From a checkpoint of a small transformer trained on Wikipedia: 3 heads of 64, biases on query, key and value.
MLP neurons of a small language model. Each row is named by its layer, matrix (up: input weights) and neuron, and shows model dimensions 0-255. Each number is 128 + 24 x the weight over its row's rms, rounded and kept within 0 to 255. Numbers have three digits each.
After each neuron's rows, "fires on" lists the tokens most often at its 100 highest values on Wikipedia text that the model never trained on. A number after a token or word is its count.

L6.up108:127128138099119124044120155123155096141140137136115159155138135072133124147105100150168135095151114150144142153178131125176152130135142115155102171106084101101122110150117158160112105124103139158055131131128124113088139123153146110129105130134121106100111121146163101138060123127079101149104076155143132134150085132132137136134110145180103170129136110073145118127115115160155128118115118125139104085175139131148123142098119134099136143157120172122076139125147129143168159134128119097134107106131143131152143104136103114133119128128132110117120099154137114139136133119090140153156162109132120137091090150097177176173129122112116122145143126090123113124139104118136114123128122141119126091119114123163119092123141122154119104102108107115120118132151160121167107124133099
fires on: " of" 84, " in" 11

L7.up36:129138129105117133114126155095141100136143135178137131146154113150164132168153152136150116124099141112141124101130153161111145092132135123155111140129120154087073133177126141116169125133116105138099103168078116131117120179126121140113127119140124129103149110097136080134115133087127172115154154145122157163142115139119141102090121082172153169179142126128199108100073134116166122120139145115088120112114141142129106099137120094116124098137148112133137135159180111114136173125124150135109192095126122160092139166119144113120108160117154122078124139145113110128164123123130144135143136094113104158113164163148108171159081149113149150127110129122141098153159114097158139119116162123116110100132102095098151089153124152135156101063094097110126097069119142150141145153115101
fires on: " in" 45, "ig" 4, "ear" 4

L11.up96:122116108117111128136197162104146125110159129091113141148119093124157133143145111167147078151157145095146064148141154162105122115109087107130112105160078097144133169139099118122095170113145083152115074127119139121117135168133195115132108147116090117135131167171090095120169090108112138109125167151138124146145121133099119096115114107133143114141137115133135126151076141123131119132160176124151083114142138132122125099155138110163186135131148163139079150162138158107163151124130127118095149087140139156155131108128168123168132135138146097122134148103106136135115123118138155098128134102166141123094139134137111095128124071138119132122109110115141148177112147114113174112087137137135142137105124052074150111132119146116104148104144116150159151129118121124140127187163161
fires on: " in" 19, "-" 13, "–" 7, "/" 7, "up" 5

L16.up1291:119141153115129140153134118117119146166130112178124121103128132133128143143141121139116126133094158229160091138164091145148141145149116162144111126117129138125147151132116148196150122136131132112109130113127157122119174146102145081140168128116112116132176108132144147095111151141130157159128152150117147127151132132119131124155166102123152109139148085135131091145102138139128171119112114130157145142145135126131108120125127165083136090137114130145120141109136125165126131143139148126106138140148106125092121135128131098122136135146121139106089117165142083111162148134146118105114145128098118135136120108114141171124119089165099099112127121132132129100159127136115167176118143162154102150084210112121110137114142097151149119084126156140133162164111094133105130118083166
fires on: "\n" 100

L7.up997:120143139122130107078134144125138126144102142087109113104141135117141157113138123124146135156110113099155140093108096174144137108125103107102145106132129160087113191147092118169134183133101095131090147106116095155123118131102105148106109170102123103112150152146125128158170050103160141146125119135103131122123092116104127092139132149149139173115144139120208143149082096122157113143135153117140120136095134128106088112115146125117084114156120083137127155140097133124149152157123127130102166092095118117067096132136148118132126078099139152111150109111111115181109143124118115169120112117132133127118136145117140183132126085147136133104106158121168109116166202118109113133118125141133132120097121111099123064126181102119134129158128141178129127125133106150102116106124104
fires on: " in" 36, ")" 25, " mm" 7, "ogram" 4

L6.up952:122162107104109092050140150106111099149153127155122126111120128164135144142104162104153106110100145142144100133188145145139105137112155130140124101227125114111121164099145131142111115107118113140170084137126144144113123163123129159088111149100140101136116148145145116078177123135115165141145098145118114146109101101151151118149128178190161166105097130130207120126119143106122108116096126089150146109127167162152129103121127103097166129096126097111141163155099091135117130151137099133120140143127117125097132103110170136119121119067132176105118158133148121124117130130124128164126110112153154137122123167107121105111150146102147131136117125149127093123143145119097162148121142148117127097103133109098118152141148121122093121111115097124117106199099072128136158155137097
fires on: " of" 56, " in" 15, " into" 5, " throughout" 5, " de" 4

L6.up698:124143115152076138122175132105138117124133097092110145167100126115085132121096155109096145227134165107151103091126121096126151095166147106083121148131184148130139095153112083141125097120097116140126114111135156096158162137128113107159149145133131128117158132096106136138106148138147158095139108112173127137114126125178081110139137137143125145113111139108103108163127108109138121129093146122119125143136163127087061133120109171149138082148132109141151129163136152144122139128090151135125139071128183146133111122113159104147170123143149132108195140118102129130102096165128158094109114089121113138126127108146156106112144153103106163155119114127142135131124105126163136129148129134141108130142141123126112107119132141125120147163094147131143139107152142164135111164103128
fires on: "in" 36, "ig" 12, "it" 11, "o" 8, "or" 7, "i" 6

L15.up893:183108118131071174158125111126089122101121158111135106151075165171146125132136079137143131110107129106107133116089158132099123142126124134094110156135146087073115111131100145183137149142175132126103153118125124127118118151128150123072146150131119143123119128107110173154129106103127088113174146145128185127152115134114142159123117143082121165145043156129168092146117107161098119140134139141129144119130154107145094078143096175135131139140138102096149120133091166121136118128166147105120087127118145142120120113133134145124170148122124142158146105168126099127148151122122143090136160134075153131145120104146145131124125132079090143148125148160157132100113148128149120122115107137106096122116108118102147137097135141157126122099091115165122158128108115136133155178116126
fires on: " ==" 20, " ===" 13, "===" 13, " its" 12, " his" 11, " a" 9

L11.up360:104135140093082121112112156163132162152120116152106107095155131107123152134137145122133141132161132177122111126188141130115109163130108130129146116164135110147150148125109125135152132126140138116150140142135137117117162139118106153108160137091084120149168136147139159126139141167169101154167156127119108142134123171119159146106127162101127113102140101129167106115141096113148196090088078125117130111144106122129100136149132141163158160165136116159145144118137139133135122124144152142097179129053097122137134159119115098125131127101161125125094131164154121176144164123141101132126134130169143149137129136128144102144141114117128154094114081084134128098122158102140178110086157161127111122123136122103052144142137119140147140120138138119136189141118134114105095135101136
fires on: " |" 31, "\n" 22, "-" 14, " and" 8, "," 8, "'" 4

L6.up1126:152130145187139146109104124112129164130093118144112145161171155133155123125092122111106186202136091087121122144119131130124137170161126140120096135122150104075116140165087146114112174110123095096105126101123124168131140129120128128117130143127155113148179158123157130137106095124153104167111118106139139153100110135123141109137139108145103120141141129122138082154114123127109109091102156123138114126108098136140120102160085121167192145145096115118160122132125154089095128150128082100144157136120143147123151111127124112195157152123152106119143131135081148153111169190164145124133163139121115140134114124129170188143114124105121161165119110112132150131133165112154109166135122126167111099147140093136099124085150123108128132114128116142173136132180143099160098118148093
fires on: "i" 27, "in" 18, "ir" 15, "y" 8, "ya" 5, " Rio" 5